From a checkpoint of a small transformer trained on Wikipedia: MLP 1536 GeGLU.
MLP neurons of a small language model. Each row is named by its layer, matrix (gate and up: input weights) and neuron, and shows model dimensions 64-191. Each number is 50 + 15 x the weight over its row's rms, rounded and kept within 0 to 99. A neuron's up and down rows have the sign that makes its largest values positive.
After each neuron's rows, "fires in" lists the words (lower case) most often at its 100 highest values on Wikipedia text that the model never trained on.

L5.gate658:33 49 62 56 34 49 89 66 59 41 45 22 37 43 35 53 60 67 52 32 59 60 89 55 51 65 03 54 24 22 35 57 57 90 54 62 47 31 58 68 59 37 60 53 45 50 47 36 57 39 33 56 20 29 32 69 26 38 62 64 24 71 28 36 57 54 58 32 72 33 60 62 64 56 73 67 35 22 27 74 64 53 66 52 34 22 29 36 45 70 51 55 47 54 78 52 52 75 41 68 36 62 50 33 75 69 68 51 46 40 61 33 69 77 40 71 73 46 27 34 34 38 47 51 48 58 64 47
L5.up658:57 48 46 60 44 28 64 60 72 58 52 46 40 65 20 47 67 44 35 26 62 34 80 45 42 41 50 25 70 44 88 31 57 55 43 30 14 49 47 57 26 43 61 63 24 48 28 43 50 33 66 47 47 55 42 59 62 38 46 95 52 39 41 66 55 50 39 42 44 40 61 43 71 57 67 66 44 35 51 62 70 38 52 79 61 07 24 42 33 37 72 53 58 47 37 54 40 51 42 39 60 47 41 76 56 55 60 64 67 36 60 42 23 41 53 45 54 63 26 42 47 45 20 43 51 37 49 56
fires in: "at", "in", "by"

L5.gate1506:33 58 53 59 36 68 34 57 38 46 44 37 46 40 73 68 50 38 36 29 76 39 46 68 44 49 58 44 44 57 73 69 64 58 70 35 51 43 45 40 54 52 42 69 59 75 73 43 36 63 57 60 30 39 58 39 62 65 41 47 69 48 73 64 41 45 51 84 41 52 90 34 48 73 72 51 50 47 70 71 62 30 43 66 57 42 36 16 49 66 05 42 68 55 58 51 52 62 45 15 67 35 66 54 54 15 49 47 49 42 47 47 29 32 53 20 40 74 45 74 58 42 50 40 47 56 54 79
L5.up1506:55 52 39 52 41 32 65 51 54 23 64 51 42 39 56 39 72 53 49 54 45 62 60 53 67 46 47 52 57 61 53 61 32 45 26 25 44 39 29 85 63 67 66 69 38 47 32 12 40 40 30 56 36 60 40 67 30 63 52 36 79 37 26 35 42 45 64 50 40 20 22 35 31 41 50 45 61 54 54 46 42 48 55 40 16 83 32 45 65 45 33 48 54 62 54 60 63 54 42 30 62 59 52 43 47 71 45 58 16 32 19 55 17 63 81 54 22 45 56 83 51 50 32 44 70 59 40 28
fires in: "of", "he", "has"

L5.gate1:60 63 50 70 35 82 48 75 67 57 41 72 74 40 32 65 67 62 56 36 63 60 52 44 61 43 61 77 13 45 61 58 34 57 41 59 45 51 48 91 69 49 67 71 49 64 41 54 52 44 27 39 64 28 59 44 24 31 67 57 42 42 71 80 30 49 32 40 54 72 62 49 53 63 74 14 41 39 36 57 32 36 40 34 49 50 81 48 44 40 57 50 69 76 60 58 63 75 58 37 77 60 49 61 58 40 33 23 24 19 51 52 46 71 31 60 56 46 40 21 40 45 45 48 80 66 46 46
L5.up1:88 31 52 63 39 32 19 44 33 39 43 70 58 27 46 35 38 40 63 47 75 67 53 44 29 49 58 46 47 72 61 59 49 37 51 15 71 28 65 73 56 45 36 52 42 53 14 30 36 59 45 72 28 52 42 61 45 45 35 78 56 70 66 31 58 23 49 29 79 49 58 70 33 51 40 36 57 60 37 16 34 41 63 62 50 70 76 32 45 68 75 49 60 64 59 56 57 65 54 64 51 53 42 79 52 31 61 59 18 28 36 58 39 26 62 51 36 50 47 51 52 60 29 65 54 61 59 40
fires in: "on", "under", "once"

L5.gate653:48 73 41 46 61 57 52 43 48 47 50 56 73 60 59 62 43 41 61 26 37 27 32 41 30 52 40 50 40 58 69 44 77 63 51 51 46 56 36 66 54 77 39 58 14 54 53 42 70 29 47 62 68 53 56 68 71 49 36 46 61 50 69 65 44 54 60 45 34 54 68 45 60 45 49 23 70 48 17 51 95 42 27 52 29 46 62 54 51 56 29 46 57 43 55 59 36 44 57 81 38 56 40 71 16 43 41 45 21 60 50 40 23 55 43 67 45 67 34 63 68 60 53 77 59 70 43 44
L5.up653:57 39 54 42 74 46 32 42 60 44 55 72 82 87 69 38 68 40 62 32 38 35 42 28 47 47 46 46 37 67 49 58 65 53 37 48 70 48 43 47 47 65 57 38 42 53 85 18 53 42 66 49 74 48 81 56 29 74 56 46 44 20 68 41 37 29 46 43 43 33 72 49 61 65 61 51 36 72 38 68 62 62 40 34 45 67 37 64 39 48 54 71 37 32 49 62 36 48 36 58 56 54 52 74 33 42 53 26 26 32 50 59 54 45 43 59 57 56 49 53 72 65 70 44 65 49 35 11
fires in: "to", "would", "not", "t", "will"

L5.gate1379:64 50 32 56 27 75 60 05 50 40 68 43 61 40 33 74 34 42 36 54 44 22 57 27 72 33 11 74 37 78 50 48 69 72 39 55 68 31 47 64 60 29 61 35 57 53 35 33 40 61 56 42 54 39 31 62 33 25 45 62 76 43 38 59 44 54 55 57 40 51 51 31 51 74 50 48 48 63 54 49 76 41 52 43 75 36 62 68 52 55 37 89 63 43 57 47 56 36 76 70 60 58 48 53 44 55 68 66 37 55 33 29 40 33 18 63 39 44 42 74 73 47 42 58 31 73 38 70
L5.up1379:58 57 43 65 45 47 63 48 19 58 53 49 47 56 53 42 42 21 14 53 66 47 52 65 46 51 29 63 40 60 23 49 30 53 68 55 48 31 50 36 64 43 52 46 49 54 51 29 37 72 47 52 22 48 66 67 49 73 69 33 78 25 70 42 31 45 67 86 58 66 45 54 57 57 67 46 37 54 58 56 69 22 30 49 47 37 44 59 56 43 66 52 43 37 41 36 18 45 55 45 55 67 40 62 44 60 59 58 62 57 28 71 45 42 70 43 63 55 47 47 54 51 68 68 48 25 39 29
fires in: "one", "1", "only", "another", "each", "a"

L5.gate1444:56 73 46 61 63 34 45 42 29 23 48 47 23 62 46 41 38 59 43 54 70 48 14 31 76 58 60 47 77 61 65 22 70 44 71 14 40 63 56 63 44 41 72 59 42 62 20 43 47 67 71 51 79 40 61 22 57 43 76 59 50 48 73 69 32 52 45 84 63 44 65 75 49 36 36 34 36 44 39 70 43 61 35 76 35 47 73 42 69 63 19 15 70 41 32 52 40 21 59 52 54 58 25 58 42 19 43 64 35 37 66 47 64 28 27 15 66 29 42 53 57 58 58 52 54 62 42 48
L5.up1444:33 57 63 35 34 56 55 41 51 33 50 37 90 54 23 68 61 42 44 34 60 36 63 42 74 42 57 57 73 49 39 43 53 59 75 53 63 45 46 69 34 59 47 58 60 38 32 68 48 76 31 66 56 27 37 42 35 37 78 12 73 53 57 54 31 19 49 81 36 49 37 82 20 47 73 33 70 70 38 41 51 63 55 37 61 53 30 36 51 56 39 13 47 51 46 22 62 36 72 73 36 84 54 61 39 66 37 20 46 30 65 40 21 61 62 34 67 57 56 62 57 30 27 47 43 44 63 49
fires in: "de", "of", "in"

L5.gate1207:34 62 75 39 80 31 49 39 40 49 34 29 67 64 64 59 55 57 54 68 35 60 71 40 56 66 62 44 15 69 65 80 66 20 40 67 48 54 45 34 22 45 27 47 57 55 68 62 59 53 16 36 40 33 40 53 62 29 34 05 52 22 45 56 59 57 57 54 50 49 50 36 59 36 39 39 45 53 43 80 68 30 62 37 37 51 60 71 30 49 15 39 36 69 48 34 43 51 64 68 72 37 27 35 50 21 47 40 43 29 56 47 32 55 44 49 32 50 51 41 62 85 76 72 58 50 33 63
L5.up1207:55 60 49 37 55 27 31 48 52 55 43 33 63 43 46 73 62 45 63 58 69 66 60 83 51 44 58 45 13 47 50 33 66 37 61 84 21 41 27 53 55 44 56 61 43 49 64 53 41 36 65 69 42 33 61 15 45 40 75 54 32 62 61 50 49 70 51 58 48 65 26 48 43 84 43 54 51 48 52 43 60 30 42 73 50 25 73 45 52 43 61 30 66 64 36 49 15 50 40 52 59 89 39 26 50 83 25 52 44 43 60 47 72 34 23 54 42 67 61 42 55 54 54 44 54 41 66 06
fires in: "during", "of", "in"

L5.gate436:48 32 76 54 45 55 36 44 27 38 65 45 45 27 27 14 45 53 35 58 53 34 44 42 48 45 45 29 64 72 28 47 69 58 50 29 42 48 32 59 42 63 60 45 53 25 34 37 62 74 47 29 72 36 49 52 57 43 49 32 73 75 66 52 40 49 65 32 74 52 69 61 41 58 53 60 64 30 48 29 44 57 50 55 53 74 32 62 59 42 63 77 55 31 39 44 57 58 51 50 43 46 48 54 37 46 39 61 72 58 46 55 45 92 44 57 34 49 47 16 32 44 44 55 61 67 29 49
L5.up436:33 29 78 59 50 57 34 33 45 50 89 46 36 51 27 40 25 61 69 50 50 40 46 18 43 43 33 40 61 80 39 63 70 39 66 34 40 36 31 76 52 51 51 50 69 44 55 47 54 71 79 28 73 30 48 66 28 29 07 48 52 62 37 27 62 40 56 36 47 42 49 58 59 34 43 43 51 48 47 49 41 66 42 52 51 56 56 80 39 51 38 61 60 62 54 27 54 19 45 65 46 20 41 35 35 42 61 20 72 46 64 55 21 58 59 45 79 31 41 59 37 52 54 53 59 73 44 48
fires in: "of", "and", "for", "on", "finance"

L5.gate1443:33 36 62 28 51 30 26 44 65 41 45 36 65 59 55 69 43 50 53 43 41 59 41 64 55 41 52 50 33 28 84 65 83 13 35 51 18 45 48 48 04 70 25 45 56 68 31 49 23 41 29 44 61 43 60 47 37 66 40 46 34 50 50 55 36 63 44 27 36 53 66 63 55 50 20 74 42 57 57 57 49 35 57 26 30 38 90 69 45 68 27 48 42 69 41 16 59 62 41 52 42 52 45 29 67 58 55 55 40 43 81 42 45 48 53 47 62 31 33 39 67 65 42 83 72 28 66 51
L5.up1443:72 63 61 57 51 77 45 42 58 58 28 65 90 58 73 55 65 70 64 42 69 49 53 89 55 73 64 35 58 41 73 68 36 38 56 44 68 34 44 47 72 38 62 66 56 46 48 34 79 55 50 38 31 75 24 28 54 50 59 48 55 34 43 43 43 16 56 37 62 39 52 72 45 31 63 44 33 52 38 43 37 69 59 42 32 44 62 60 27 18 68 68 32 89 45 51 46 38 52 58 54 95 45 32 34 56 52 58 39 28 68 49 20 58 52 59 56 69 62 62 79 63 10 47 63 46 71 44
fires in: "on", "along", "up"

L5.gate1218:46 55 60 35 35 51 26 50 60 44 65 21 66 59 38 56 73 42 52 33 48 19 51 68 44 63 56 69 31 52 69 69 91 63 39 36 30 21 57 49 43 63 58 47 45 57 48 55 53 46 49 82 52 64 47 36 36 91 51 36 43 43 34 56 36 44 61 88 52 40 55 28 54 68 37 27 37 57 16 57 69 41 43 81 32 49 53 47 60 45 60 56 28 41 34 53 44 43 58 40 42 51 41 36 61 81 47 63 54 39 37 39 58 43 66 62 38 53 39 42 64 45 52 49 30 60 76 60
L5.up1218:64 44 43 73 27 35 49 35 71 41 52 30 48 73 00 34 41 50 72 44 44 51 54 49 43 58 68 56 45 75 39 44 58 35 50 68 38 17 56 37 41 56 34 44 61 56 42 67 54 37 80 52 49 41 41 66 57 81 66 06 29 51 53 61 46 41 25 38 62 50 35 50 46 41 53 59 54 50 29 71 12 43 45 56 41 50 52 51 43 43 60 68 32 38 37 23 76 38 54 48 78 64 64 42 45 47 57 52 52 46 46 51 34 46 68 22 39 60 58 58 65 59 79 71 34 37 72 35
fires in: "of", "in", "won", "cup"

L5.gate412:58 37 54 59 53 50 61 57 54 42 40 48 50 48 61 46 38 66 64 29 68 78 39 60 38 48 74 52 61 73 73 31 51 57 66 63 60 54 30 71 73 43 53 42 40 69 70 42 56 29 41 31 55 29 44 54 42 42 52 40 53 66 61 62 48 35 28 63 90 24 48 56 59 40 62 31 27 41 35 61 44 82 75 61 63 61 65 42 56 24 66 55 60 81 22 38 51 34 60 45 52 58 67 35 42 45 67 73 60 47 73 55 30 41 39 38 32 51 56 34 63 84 55 50 65 52 58 45
L5.up412:45 57 48 30 62 57 58 55 42 44 55 65 58 55 30 65 69 40 57 50 47 71 74 45 53 46 24 34 45 61 50 76 58 76 40 68 61 51 42 77 67 54 18 60 49 64 61 73 40 69 47 43 49 44 20 35 80 69 52 56 56 68 49 57 70 56 76 62 63 58 57 48 73 71 42 47 52 60 72 35 67 75 48 63 56 47 63 55 28 61 56 49 57 52 61 68 63 34 53 63 50 42 63 46 42 56 29 61 67 54 44 28 05 51 65 22 60 45 46 43 61 56 39 56 45 56 24 90
fires in: "of", "in", "that", "south"

L5.gate1199:86 66 44 30 80 48 50 50 53 56 70 65 73 41 14 65 43 52 51 40 43 53 52 56 58 54 57 48 77 45 51 56 51 59 57 62 48 25 65 60 40 47 52 82 56 54 37 48 45 45 41 40 52 34 51 40 45 65 52 35 51 22 67 66 47 45 36 31 34 50 18 49 61 47 61 41 65 60 48 30 43 43 66 39 43 42 38 32 09 59 29 68 57 58 93 69 40 66 45 29 30 55 58 30 69 45 55 80 72 36 40 47 40 75 54 46 38 45 55 48 46 48 29 66 56 19 36 57
L5.up1199:76 48 64 57 68 27 59 57 31 33 23 20 50 56 51 60 24 70 78 41 36 64 25 41 53 78 52 51 62 45 26 64 34 67 20 81 34 42 52 63 61 28 35 46 77 63 81 29 72 56 49 39 21 38 45 34 36 43 58 60 48 37 52 47 36 87 43 72 60 38 69 48 70 43 52 44 57 43 30 61 50 49 44 58 43 40 54 54 54 34 45 49 27 40 49 39 63 75 29 62 93 45 45 28 49 46 49 40 61 49 54 21 32 49 59 27 67 40 49 69 58 64 47 26 19 56 68 52
fires in: "of", "to", "at", "described", "in", "on"

L5.gate1310:58 60 41 22 47 52 40 52 66 44 21 50 59 44 61 47 54 73 57 80 41 63 54 64 65 27 60 65 59 46 54 33 47 50 55 80 39 22 53 71 42 49 58 83 46 54 49 21 52 40 51 56 70 41 58 53 41 56 75 66 46 60 40 28 32 56 57 73 66 43 48 69 52 42 54 59 59 60 40 45 56 51 58 58 99 52 39 46 51 59 65 56 65 47 53 53 48 66 63 61 36 52 52 69 63 44 59 64 41 60 37 71 32 43 37 72 47 48 75 50 66 41 43 33 79 64 86 51
L5.up1310:66 47 53 27 14 25 60 50 65 54 46 69 64 28 45 41 87 69 44 83 51 78 31 58 15 62 60 80 58 45 51 59 28 57 55 44 42 39 17 60 39 74 36 55 62 54 64 34 52 72 54 52 57 45 36 60 63 38 58 52 47 62 36 39 43 10 30 56 62 55 44 55 57 45 85 67 60 43 39 30 70 46 85 61 89 40 60 29 65 26 41 79 66 65 47 43 54 54 51 65 37 50 37 67 65 18 56 46 36 65 50 68 54 50 47 54 54 51 41 51 48 70 54 59 84 33 45 63
fires in: "is", "are", "only", "first", "consists"

L5.gate1188:53 15 53 42 62 67 44 71 45 56 56 62 60 44 47 60 40 55 54 37 48 36 61 63 46 57 58 64 60 33 64 57 40 64 23 53 59 24 43 35 55 59 56 56 53 57 59 65 34 32 64 45 42 27 53 45 86 40 43 13 55 43 24 40 48 62 52 40 30 41 61 52 57 49 32 25 05 50 57 48 46 38 54 74 82 35 74 59 60 68 71 28 36 62 47 61 56 45 34 44 47 51 59 61 23 33 37 52 48 51 36 64 66 46 42 43 65 61 71 41 85 23 45 29 55 56 67 54
L5.up1188:43 54 72 57 62 57 54 58 36 65 77 43 36 25 07 63 31 68 55 33 37 48 44 34 56 61 66 53 44 43 41 30 68 56 51 46 37 15 73 54 44 56 46 39 19 49 60 59 76 50 41 19 54 42 43 31 45 74 70 46 44 63 44 48 50 68 43 68 63 32 44 45 76 53 48 43 63 50 56 85 46 52 38 62 61 52 61 55 42 10 50 59 51 27 39 52 62 34 60 57 49 46 42 77 45 61 43 72 71 49 50 82 35 35 77 54 49 53 37 27 35 39 45 49 37 65 54 60
fires in: "in", "19th", "4"

L5.gate550:29 38 18 42 48 70 61 64 62 59 35 24 64 34 37 48 73 70 80 81 52 36 46 69 43 86 38 50 20 67 41 51 59 47 36 54 74 59 57 64 59 53 51 63 52 29 17 35 33 47 63 53 48 39 41 42 45 41 35 31 53 55 45 65 35 89 46 47 53 60 42 61 45 63 55 67 87 64 53 72 59 55 62 33 62 23 68 45 40 42 63 67 38 31 54 54 70 47 37 57 55 49 27 64 43 57 46 48 66 59 54 56 34 49 51 44 74 40 41 49 67 54 68 32 51 51 74 40
L5.up550:40 55 36 50 54 44 63 22 33 64 70 65 44 56 49 52 62 38 49 62 54 58 31 54 54 64 61 41 33 28 48 45 47 47 76 68 59 63 51 36 47 42 36 36 68 66 41 42 46 49 61 50 54 43 47 55 51 11 46 34 47 37 54 59 26 75 57 58 52 58 51 45 48 73 26 63 51 66 61 78 13 56 81 66 60 29 60 60 37 69 42 41 54 58 46 43 50 43 85 80 65 67 37 05 11 53 62 38 54 75 41 79 46 35 41 63 52 52 12 46 53 61 55 26 89 63 31 09
fires in: "no", "main", "one", "only"

L5.gate1118:35 72 50 25 34 09 67 52 87 34 55 63 83 39 43 85 55 47 33 41 75 33 77 35 64 46 52 59 62 34 81 64 26 26 58 61 37 44 36 74 35 45 45 49 44 35 28 52 53 42 43 64 33 52 45 51 72 44 59 16 52 38 59 48 41 48 40 53 62 22 39 67 57 62 56 50 59 26 47 71 58 54 67 43 31 48 41 47 60 58 21 44 56 56 74 44 37 43 28 47 27 61 46 41 46 58 47 26 82 30 84 34 35 58 26 41 76 56 45 70 53 58 55 42 23 88 33 47
L5.up1118:42 65 50 23 53 26 50 22 74 51 26 38 50 22 39 65 39 31 51 60 67 62 45 47 48 39 54 70 39 28 55 43 34 31 38 47 52 51 42 38 57 16 41 38 39 24 68 53 49 50 56 75 55 51 28 51 44 32 57 24 57 43 42 32 38 58 37 44 51 45 60 64 67 65 38 58 41 36 40 61 56 50 74 68 52 27 34 59 89 38 50 55 61 34 49 50 39 60 40 65 49 75 37 40 39 47 56 44 40 17 51 29 34 65 48 62 23 38 46 75 31 51 22 77 42 22 44 15
fires in: "of", "in", "to", "around", "at", "by"

L5.gate523:45 49 37 58 39 41 42 43 37 47 48 56 57 33 62 44 54 56 50 61 46 44 17 53 35 35 46 20 53 40 25 65 25 46 45 21 48 30 75 41 67 66 26 65 22 59 70 32 42 20 36 56 62 32 38 18 53 70 54 78 56 35 60 64 28 45 36 69 62 56 62 71 56 35 50 57 56 16 50 35 47 36 50 51 52 27 35 67 71 80 66 75 56 27 47 54 41 71 51 20 22 32 27 74 35 53 42 30 44 60 32 54 57 46 62 65 41 36 53 58 46 38 48 56 79 55 64 47
L5.up523:20 57 38 63 25 60 40 55 47 46 36 69 64 49 31 26 56 47 38 36 68 58 29 75 51 29 44 54 53 88 37 71 53 42 49 26 59 56 56 12 69 34 57 34 39 28 66 38 47 30 62 68 68 57 47 37 34 53 63 52 46 43 86 44 50 42 41 36 61 57 49 55 67 45 56 59 77 20 60 41 67 43 77 23 63 68 44 52 47 85 53 37 58 37 64 56 71 57 37 37 32 34 51 63 41 53 61 48 55 30 39 50 37 40 74 48 59 50 53 56 84 53 40 52 59 48 40 48
fires in: "also", "later", "only", "officially", "just", "first"

L5.gate1347:00 51 31 61 40 54 71 48 24 42 45 38 55 54 66 40 45 46 44 42 56 34 44 44 49 52 35 55 30 65 71 53 66 59 44 60 78 56 52 39 67 16 32 48 55 60 47 13 55 61 58 48 42 56 66 60 50 53 56 25 49 44 42 59 42 57 60 67 39 38 26 20 61 75 53 28 58 42 52 43 64 61 37 42 48 60 34 60 39 53 44 30 29 37 54 59 68 53 69 83 69 44 73 66 37 82 51 64 96 56 39 59 45 70 78 39 55 41 54 46 58 60 42 84 61 63 62 18
L5.up1347:39 57 38 43 55 53 29 59 44 36 51 47 67 56 80 00 43 47 38 69 74 30 52 40 80 47 45 47 54 57 50 34 46 69 72 77 48 41 48 59 47 46 32 40 42 81 42 21 19 79 52 23 70 13 47 38 53 37 39 22 39 44 63 67 30 46 39 61 51 63 29 41 58 54 53 56 78 84 43 57 52 65 52 65 62 57 67 47 60 14 30 46 54 35 65 47 40 43 74 56 70 17 48 69 44 81 56 56 62 54 33 47 54 65 70 45 54 21 69 38 66 89 60 55 39 67 70 50
fires in: "was", "of", "is", "also", "be"

L5.gate416:77 65 37 22 56 75 49 71 38 31 43 67 48 38 59 45 59 51 30 33 55 41 33 73 24 54 60 62 64 31 57 58 52 33 63 43 62 22 53 42 50 50 66 61 34 31 30 50 31 58 51 45 34 74 49 48 34 57 50 59 44 62 44 59 30 49 45 69 56 57 13 60 58 58 51 87 50 57 42 32 63 77 73 75 31 38 42 59 56 62 37 32 49 65 64 46 15 31 59 53 67 62 37 30 41 38 47 66 52 39 62 21 47 57 65 44 45 42 32 58 37 80 45 45 32 33 80 66
L5.up416:58 76 64 35 61 45 73 59 31 35 32 54 47 51 51 51 61 24 21 39 50 44 67 52 53 44 62 39 56 45 68 77 31 74 56 38 20 59 37 43 32 43 47 56 57 24 39 66 44 60 42 40 44 57 48 45 65 66 35 33 61 49 70 11 52 49 35 60 43 40 22 67 61 38 54 34 45 61 43 46 32 63 50 66 55 34 25 45 44 24 32 87 60 64 64 00 68 32 34 78 30 52 42 61 33 81 74 57 47 23 59 40 35 68 67 70 42 56 61 42 47 40 58 81 71 42 38 71
fires in: "from", "with", "by", "of"

L5.gate6:77 66 65 31 87 32 31 10 57 71 50 55 59 70 66 31 62 45 77 62 70 44 37 50 30 68 56 45 17 82 45 45 55 82 60 43 40 46 44 28 73 51 52 42 48 44 46 53 35 80 28 45 40 59 42 72 59 69 48 38 45 56 61 50 72 87 46 57 49 42 54 55 59 55 38 42 54 54 65 46 61 50 45 62 52 18 39 46 46 59 58 43 42 51 41 47 61 57 15 66 56 53 81 29 37 61 53 29 60 25 58 45 87 48 50 67 66 34 42 38 39 49 50 20 48 28 37 32
L5.up6:56 40 61 47 65 41 48 41 61 63 56 33 85 37 44 25 34 38 54 42 46 58 48 44 69 46 47 32 58 58 51 57 66 57 75 46 32 30 33 35 66 56 57 45 90 64 47 54 37 38 26 56 33 34 56 49 51 50 21 34 57 71 60 69 73 57 44 44 56 85 67 34 57 52 37 35 27 29 60 66 85 69 65 44 35 57 24 56 46 47 53 16 17 62 34 22 41 22 54 57 58 79 73 39 35 41 63 42 72 60 67 65 40 63 54 63 38 48 56 80 51 40 48 53 44 22 63 38
fires in: "during", "after", "following", "of", "before"

L5.gate59:33 55 37 30 70 27 43 83 63 51 27 35 53 46 30 59 56 69 30 39 58 89 17 38 61 79 48 72 32 40 56 58 40 83 42 36 55 36 39 62 38 51 47 30 49 50 54 58 61 58 45 82 57 60 40 38 22 61 43 47 52 41 37 66 57 16 59 56 36 34 44 65 49 42 58 38 56 40 58 34 42 56 34 63 60 57 43 51 45 72 51 66 50 69 37 63 67 70 47 38 41 75 42 57 57 41 58 34 21 47 48 40 81 33 38 79 37 59 46 32 75 31 58 65 41 36 55 61
L5.up59:19 78 47 58 20 40 40 46 33 45 60 52 41 54 53 38 14 08 34 64 24 41 50 36 30 41 36 61 60 61 41 38 70 42 70 54 70 56 51 70 41 50 49 85 44 44 67 43 58 49 47 53 78 39 62 63 72 22 41 45 71 56 55 59 34 49 52 60 66 54 65 34 59 57 41 32 31 62 32 74 46 56 41 60 54 55 46 34 39 51 43 52 53 30 43 42 68 52 39 54 48 33 48 37 35 72 26 62 79 54 64 93 60 54 60 36 77 16 57 35 56 64 25 40 37 42 54 34
fires in: "also", "can", "could", "previously"

L5.gate802:44 69 66 44 50 40 81 18 21 56 44 75 73 40 40 21 33 50 37 57 55 61 51 39 49 33 51 51 62 33 69 42 69 64 46 34 74 49 57 56 50 69 54 37 38 68 41 41 57 46 56 62 63 34 29 62 55 28 67 44 42 50 42 72 50 25 52 52 56 40 59 64 57 47 46 57 50 42 74 42 50 19 75 80 63 54 36 13 76 72 50 81 31 60 76 47 65 44 57 99 57 45 51 70 48 52 36 44 24 58 56 48 34 58 63 68 37 45 44 53 44 60 47 57 44 57 72 43
L5.up802:60 67 36 33 55 51 38 28 44 45 37 42 46 44 82 66 57 46 57 53 59 49 30 52 57 67 50 55 95 48 87 40 60 41 62 48 67 48 30 48 16 51 44 52 92 30 28 51 22 69 66 42 49 41 39 28 61 29 35 32 42 56 43 38 65 49 46 35 38 62 41 63 66 45 48 48 42 42 80 46 61 73 59 36 44 50 60 56 55 39 45 53 48 41 29 54 67 51 48 40 56 41 73 46 65 30 67 19 58 38 71 56 33 64 71 38 48 45 53 68 15 71 60 60 63 32 42 64
fires in: "de", "of"

L5.gate22:39 61 74 50 53 38 53 28 33 33 65 58 80 42 44 62 44 17 51 47 70 48 37 61 51 62 41 44 39 71 63 58 85 66 46 69 74 35 60 58 67 27 58 48 42 61 38 57 25 40 38 56 49 46 66 56 58 72 37 48 53 52 41 53 19 56 49 61 36 65 69 42 53 69 34 29 51 59 66 80 58 30 39 27 30 67 30 46 24 40 54 43 28 61 37 26 48 38 53 61 40 54 57 97 56 49 46 61 55 70 54 51 32 67 57 38 45 46 45 59 48 53 56 56 35 64 49 48
L5.up22:45 19 47 77 47 51 51 26 76 54 37 35 13 28 57 67 28 57 59 71 54 32 15 70 37 86 71 57 35 59 14 48 78 70 62 47 44 48 63 56 56 72 51 59 54 42 55 29 42 70 42 66 47 63 56 58 47 59 46 34 42 40 49 30 38 59 33 33 67 49 50 32 56 58 50 69 54 42 59 31 50 57 62 33 73 69 38 50 29 67 56 72 57 40 50 55 43 38 61 80 51 45 39 85 36 73 84 53 52 55 62 66 42 61 54 31 55 73 54 42 54 55 47 55 53 47 75 60
fires in: "not", "all", "s", "t", "never"

L5.gate85:30 49 63 73 28 67 57 48 67 53 50 65 41 30 79 69 27 62 48 43 57 63 28 48 37 55 99 65 50 43 38 41 35 27 67 54 30 33 58 39 62 47 51 31 24 33 55 69 49 50 67 55 28 33 51 60 39 44 77 33 41 44 47 46 56 68 58 39 52 57 30 41 37 59 56 51 38 26 31 46 62 65 21 40 48 58 81 50 41 41 65 63 58 50 37 23 23 52 70 54 37 80 29 39 20 55 33 83 51 18 54 50 39 49 41 55 63 53 29 49 46 53 70 63 31 69 78 55
L5.up85:60 57 49 60 57 52 65 49 31 49 51 90 56 39 19 53 48 29 33 47 48 52 53 41 46 40 66 47 48 56 28 32 29 28 48 46 50 53 51 33 53 27 42 30 67 46 56 68 29 76 93 53 49 37 49 63 41 48 44 50 52 45 28 62 46 49 72 23 43 59 63 61 76 77 29 29 45 16 43 43 29 35 63 65 62 46 87 46 32 29 63 75 47 66 46 50 60 69 33 36 67 45 23 39 40 57 44 47 61 28 56 35 74 45 51 53 69 45 61 83 39 54 66 36 44 42 76 31
fires in: "under", "to", "on", "by", "follow", "from"

L5.gate1435:70 33 35 62 41 53 57 41 39 40 52 45 52 55 64 74 41 79 47 62 42 30 39 43 62 40 44 34 69 52 32 77 48 34 63 38 35 54 40 65 52 45 65 48 47 38 73 62 79 54 48 37 60 32 63 66 37 48 44 88 23 51 64 29 49 55 64 55 53 48 61 42 56 41 54 71 39 51 47 43 53 59 99 33 58 55 49 57 74 58 53 48 35 34 59 73 35 67 46 29 33 38 35 18 46 60 64 51 47 68 69 33 53 62 47 56 45 55 84 43 47 45 45 34 69 34 55 50
L5.up1435:50 56 48 74 61 38 65 38 54 68 25 52 57 49 21 61 34 50 47 58 62 44 28 50 56 20 65 43 40 27 53 57 43 38 28 49 49 60 60 33 41 37 52 41 39 34 30 66 58 45 70 51 60 42 44 52 67 52 53 57 32 41 63 25 62 49 27 60 47 57 56 70 31 60 52 63 31 35 48 56 33 72 39 45 88 50 73 45 76 59 68 52 75 42 55 50 77 25 24 39 55 59 55 61 83 38 90 47 33 57 27 51 53 50 23 63 56 54 71 25 61 55 59 35 68 63 42 17
fires in: "both", "between", "since", "of", "addition", "born"